Weights of a small GPT-style language model, trained from scratch on English Wikipedia: tied embeddings, ALiBi.
MLP neurons of a small language model. Each row is named by its layer, matrix (up: input weights; down: output weights) and neuron, and shows model dimensions 0-127. Each number is 128 + 24 x the weight over its row's rms, rounded and kept within 0 to 255. Numbers have three digits each.
After each neuron's rows, "fires on" lists the tokens most often at its 100 highest values on Wikipedia text that the model never trained on.

L5.up439:142125141164166155158116164150076126118118112136095139121110087141162091102144121136156132117142108128137146085125167143154123096120173088103116095101109158126046137117088128142130123120114139151118130157132166121135153115152134152135145091081142156121172148172151149103097158112133170101118135162147128110128120134159128146138127138117149158093135101168114121131140165111101150093140
L5.down439:103139069138109131139141164121096108110115135081159115152094122136155160154135102164131132148100114106122126102118117087133129141137102076120132139128099096156128123120109124144133136139100124158090145154110146123156112116134108121132132139122140174090136141123112108125137096127111163109130142067108091112157143081156144134143125090124140138116147104143145143143175151133134107129129
fires on: "0", "8", " ", "2", "1", "4"

L5.up23:109126133113137157141148104150148153120080121117131116120125085103119167158108124166115084135132156130095157161133096145118126099118154122134142152145147127143102106076145106170108140110115120129118117137141076098131121158125116127096170132124087181161182155123130145122135091155145082128169127148160137149134161162121122137118135112144096115128121118121121140097131139109109108118175
L5.down23:149158105137097137121092151157146106176166129120131167124145132139119127140127114124131157105114109129137160120117112130144094169156113136118115090110120182161119138146133198079163107084107148140128178118072165140105115146121172088147122103108101041113107138145127102150109101146132143107108144096125118130134129121118122092152161102082150126134160158089151138139123153145145132138123
fires on: ",", " which", " both", " some"

L5.up322:137097102132141130102116140130140136089133148123148151109156126131153134090158125140132124124108119130118151122123116139106148134095133154121160176109093152107168137112112131117100080128083083184127112155141168151125135141133132124149125132095155190157154104150112151106150076131103121075114134097107171091133152104072100146168157112123158092129161126125134128122117112115106128111143
L5.down322:141063137135143157115123078113118124120131120151130107116099112141106127112138123101088190121160133112073146131088165141119145138145109181145129142116119105117076141093112132132101126144148151130175088123145114162134118119148095122131143132131132122130138127094146118135095118157139091148178123157175107108120125156171079139139156171102113089106147162113165147097119104127119120151107
fires on: " |", ".", "|", " of"

L8.up730:131156112112050166104116134144113140125153140124135152107123144155113131065152114106162120128133129139144155146163150096108085158144089146143104105126073104135073118106111144083114128101104092136160106167124116126104161180109119150113165113108152103132170174116109108102112111121090149139154111099115141139113133121092105163113150129111130164116141108101167139133118113105117116112132
L8.down730:136140138129173147136107144133138115100105121127111124107112143131106094107106173161093134117095164152099110124107069125139133161104135129187141142091140068108141058154121144175118132144150152131103132137147173130119108111145174162133149128144090178138122114139153130097130121135107124138135090132098110131159170180139127134122118088153122104193127156129092119088129082146108108129141
fires on: " (", ",", "-", "0"

L5.up210:147108107141120128142126144137119100132104136117132111157098136111114104142128126136145110086157158118112132120152129110128105150184170084119180094160154144117146147076139128126089083139126119083137142146158086190116166149069138132131120110117121138125147168143147123134142106164058105109132138080143128147100109079110103127117103148135129121085124090165156125139159117148152106123130
L5.down210:110163127137137157113144106163140119166129149150130122131150171147151130129107173109114163120147124156121126076139124069146104100100144105144108143096120101120158130154123142115113142172128118153164100151124131113148139113186175115143141149119145145132160121106097124170134098111093135125147093129124089111156147131119120116106108184169145125109137123123108100120122131171096093109083
fires on: " L", " ", " in", "in", " by", " until"

L7.up624:113152108146103093166080164151075105120104174102130154060101152190147113094127083117120113119118143127099148124130102161112141138140124118129126117093090098191135140109078131111129125154145116179151118097160115135140124147104141142174157128167109137157110140144105134141090150126102130145115143098104084151160112134161096134146132129121187168120113115122139124116085133123119122132132
L7.down624:123150130123136170132108150143105119118097095100117162183160152155123143126123179097091101138091124146160094124127120136096098169101109158122151169094136135150115138087103117114122118128113138154125139125128101164157136135093131174153115132137099145147087131114114113121109117114131150128086135141145137167115160168087088145168175058133099108150075157165099128087117100094112103118127
fires on: ",", "′", "-", "°", " out"

L5.up290:121126107146144083112081102136101146111101144091063127104113126113099128092144174091091101118112141142151124161140139133142128098081095111104173117135084142128123150131116147123137116116083122097125129152095114159115145122126094108133144117114142116143072188126144169124112126128145117092131128099121173131132118145121081124180152101150140149155134127151128110127116133126178147129107
L5.down290:134126123128102128118130139118125092133139142180080137145150145078108110106147121112125123136169169117160146171143096121134115094094110113119119144123148136132114126130130128085146122056143126164135119149096111110155183109129131134139121149122170126096143123165136107099113131118124143118170084173125103126109081155116147179188173110210125096091167132108118141128167101136099127102116
fires on: "ar", "or", "ic", "ist"

L7.up661:115092128089116114158168134124166141137162115133109161112093117112126161138135116149141121118091109145143142116087188117095106146096160112111145106131136095146161082135101167140135131148157141117119122138148127182126149100115159140155179169105154137145134139141144120130141156103110124103155084124125130102086119093096099124098136141110140131109051130097166135090149169133136125085126
L7.down661:093120125128150161146107179189163098079102125145144132118130077142134082110102158098121188157159094122108100161147139152156123111134169112103108132138122141107117156109133133137132116123124166114190140116120122158111155111115134108088098120113117114141166104110137138102125124158142146137140148156112144131121116094124167138133129121142172142168127129125129072121143105136135109099136
fires on: "s", " species", ":", " was"

L8.up757:131116093114124126099155144095069126109147089112160142124153110112119157111152133141105099113107121161121121116107197136105128105140150132144138136153153095152114128155113158113139131162141070138094177126119072133119132103154124115108140135152153086068109144097168078121135113149134165141084167109123128108086095109118132135118140137108126107132164138121126130083179134117133156134113
L8.down757:146168140190090160128128102112103116133080148136145094090094134189150128128140144091120147145135123102105110155125121141176109140125072136104142087116134127144105156089135177126136156096124154119128095120121117120111144129125108104151141136088066128125150099113141170179082112097124134125152134101151105123160164138139115137126140172142125099113107088110126109130121111118158146163147
fires on: "\n", ":", " name", " as", " of", " medal"

L2.up189:131119118196139089160109096106123132137102131166100142103115159120131094108117116107108131139152137117119149120126092151149110148154118125129095152114135106155120108139160109182135129131158133170154089152103162114172129127102134119146137085177138123145120151134097123147090106123129148100134106139107091129176131137124109104129076121112129105087135127151135135082168149119094123125132
L2.down189:150139129112099095154165171164181095136130078133149091104156120099170126151141127158094102127126146112103178136111084147147174109121177096124126132113172203116149106114097136137154135126154167135094149115121160127153125137127152148156093121139142093110125152121138096130122146119084093109141129120107153109151132172097130094105117136103115163135151111134140120145105175142103143126105
fires on: "s", "ed", "na", " were", "arch", " are"

L5.up39:140091109127148160128164124089137129124126070075115107194163124114157122126123117148111126128137094133074122141133096122122116114137117122097128102142144140189152127118114132132136110105115107111102149120141133127121141100163103137078153200091132131116087094113133135163137140109132106107133122135132143086122104132149137091094120112109115130101124092113130118162129157137136155146113
L5.down39:153087147121136181108146117117104096123086083086160114143128116166152125126157110154111107110149126129099146110072119172149078128131121142136126117142153137162114100143095137128135115129100128140097091117135119116098091122179147120134115128119134130164161134122118138162140146115145124151163131152100135097126069151111150081149121137107104131105094074117122105159125150139128119156109
fires on: "3", " first", "r", "o", "Early"

L6.up514:120118099132120136081128100146128121154149130066146166095103115139139127105125143148152148090109117134133102169138126084090122114123115093133141153155093109151145149113074095124132117147119139106139149106126140139140099128139098124146163151081127093108175125118147121140106108103108147089109159166127162130095144118097121124099161112120125159112137087133148151095134169134132121100131
L6.down514:112162146148135158152139115155112126130092133179059115114161131160126160112115097148128116161137171156086122086095136153115132154130127152161159118121125094146165151127138131168143114106114137148144118134136138160107145140122184156163122106176111129162121161107123085139137118128102118113174118116106121127122099121157085100163127114114138094111123175130146105105136057118157131122118
fires on: "s", "\"", " |"

L6.up372:130093074139141092130149116185098160147139162136123120087097143087101092092119118105111127197156128111089147089139162104107128123139115140138123137109144102102153079162157113117149121166156074148101140155108133125128081146097146136112145155117111111108107122093099090164100094101147114156123152120126148139160127118126152158128120105131115137114167117150119112101161158139150123113144
L6.down372:113124101171143134120197148108124123143132153163108136169121166153104119102125118145103147161123132161113106114100163114169161113133122171120090093136155126157073127108172114153168141104114125130098143132172090131085121151114151124137168124153131133147147150131095066100155130138117104121132122105131137124125187158128133051154133124127153129115140082083148084138133111114161129185119
fires on: "s", " Se", " Be", " W", "le"

L2.up576:139125129113123096092111101120166125156119143119133118117116106119172147115112153158103140160119094133188102105132108126097115124168094085129120116113149122106143112137174110113153073125120104134120116117126131159120159164142169118134120126166143120107111124114129081159119104157191166112111160128103131129148115121155113121072123163162138127082141137108131170113183171119151157134155
L2.down576:126113094079164124103161103153122127095098124145163123111133128091130159214159143133118109137117148076142089155098103158105148131128129094115131145127079126124174112141141122123120097182118151156105147140118100083130139155158127138145154136135106091166106111131141157137168151075173113126115104130129144127165144122153103138108149168107111171147139127155121120143144135119128146128133
fires on: "d", " ", "s", " to", " were", " December"

L2.up489:149100138143127125111176111146143112105143092141148136113129098152108135121145140113172121144178141167132171141132108125113115094135170175122171143167100123118138175121110090123131159104101120080091105106118101119142150120141106120115143097127138096134119116119092068145116099136147134151154121146112113107169166139117114127100136148109111102089118071103188121159128139119118153145135
L2.down489:129190140109146111132121127076129158120136123151093176134115168103117152087107110137144125140164117167137146126100093137150115135114108122167107111090156123139123116108149151154154119125127124135137101146109149134147082122165114134137093100111133166099117141130140121125138175154115109131149079109155154152122084162122097096117155143070125096124133155149115129112113158119090109076143
fires on: " in", ",", " north", " South", " south"

L6.up446:154136117143152137145086094157134126121168117111146111128128127096137113143151148121158091079148136107140110086154143169124081094126116108123113150133131117132130164139117144131094143150145106172182149129139137112108154123080097107145132108082086108097131140127149124162070142093165121148132170102120149086143141095141130181111127117169101145130118126119132094164110108145139159089158
L6.down446:111114175117122179130128157093134126104147119126141145147107157101144126126098163120130108112126139134112175092119156114103067127173093140093151129175139081119101130157126105094094152091090129125141131132115185120098143135105138107111157139133170132101118134135099147144118135083162139113110126151124135145112069136130109126128166084118095145139086109131132122155110151139132151149130
fires on: " it", " and", "st", " It", "It", " or"

L7.up175:099112080134105155059147150143127167153116147153133140106103136105102088117167081135130093144085141122148134111121117147098136077128154166090159135143111100108143076154136141117124113144119125112120091102113153156143103111113099097079127127124102141172155129123085159154118129116155118114127127167132154139160116094105153134111139113117139155141124100142136092134124146156135158124117
L7.down175:117131107179114172161119099142152125164122138132134145143134115130118115095118114111110147118125117161115157126108125108119140155146188185143154130100138066148126132102146153114149100061109165142113123127132088111135089145156161099158129142170175081104112158119130118171126116142152138089127108138174143138100145131142104105116124135144140132105120067093141165126132111071112141131160
fires on: " St", "s", " Dr", " Sch", "th", " W"

L6.up45:180132146138135084117149090124137093120135123143140117136137126106149121133091148151169130186168152085114164149137141079131106118114146155103137102142124114084135146154114171090160145132090126100100109103106117110078144143106086119100119111137139130155111151114157110147129096144104139140119141159144144112072140156102118126104153120111077141122161127143165097159115130156119176127157
L6.down45:159160111127103155124135107129110139126115120124092127133118143126151193157124125107136171098120126147172103129091140135132156124136101115105135138124134142065125160083167192159130083128088129129134097154127130107136093148100153096108131133106116093154161126138102130165090113138154114110115112076124135160084139144124122099117117141108163151113133078134136136147120129124129115122152
fires on: " of", ",", " in", " as"

L6.up767:125144125118133152108144128134116158140143076123099096123116152145135105093131137145131129128172119172110105108121127168091150117108149095133102124126150091131137088127106147162167150160123097116140122137133081073123094134128131138093105114156159151127101142113156150145107084178127101130147132157144125119112125167096122115105155146101134123126095132095109084127139150143127170070131
L6.down767:168175140100120144165131077147108157131113147120111119146109111143164110111100106114132135107122118114204122120108109130132127135158103135117147108121140106140161120070131119085156102131141124110181180161086106123133124163097121078129119115133116121118113118095111112128093105141143139102103200102142151132104123144128126133100115133129136123093102157133140154137136125119134142138134
fires on: " of", ":", " by", ".", " the"

L6.up306:146107142149122114112137149091133142154146132141151133085096140132099139131163125100117097118124110125194116132085156160102146131121153110088164114089097111113145125123087140112126125139131131096126131111134099144157081137182092148127132162140115122119130151099108127136132112118128099154132117126101163117100102127094098133131127111127109115094099171128145114099115102089173132149096
L6.down306:168139128114101132099114091130092117113124159112167102142194175128159104113118124110125141129105134114152127094150133106133110145148120142166111114151188130151158122113094163132108092145128096137088124083108160102123130122132116157158126159156125130132150087140143144123124102106120096146132100131125079106138157150158125089155143120110119108164116113126147101051099140158164128165156
fires on: "\n", " to", " /", " ", ":", "th"

L6.up279:104165157123118184112136114135132122131140092074109135171124119109118086108160145132126117082108181080116118134129097108135119117113104125129119141126159114181165142089124141103107107127139100096108122132135120127202207129132135181138155131106077110143125135132086123124152137121154084133141117143146143108118129117076124163113115116146109127127111128168168127116062135121177146121160
L6.down279:134129138102143110136137103132105149158166125161146087156103183148143123117120139117147129172162147148195116123101100149153088109199135108115126120132139101128144111164151117127150158109138112166108094104108094119095159141143106104091117119087137145121122094139123102144119139117149133123135143114135138121130117131126123096149133093066125117113123133137128129173152152062133147138135
fires on: " and", " or", " but", "})"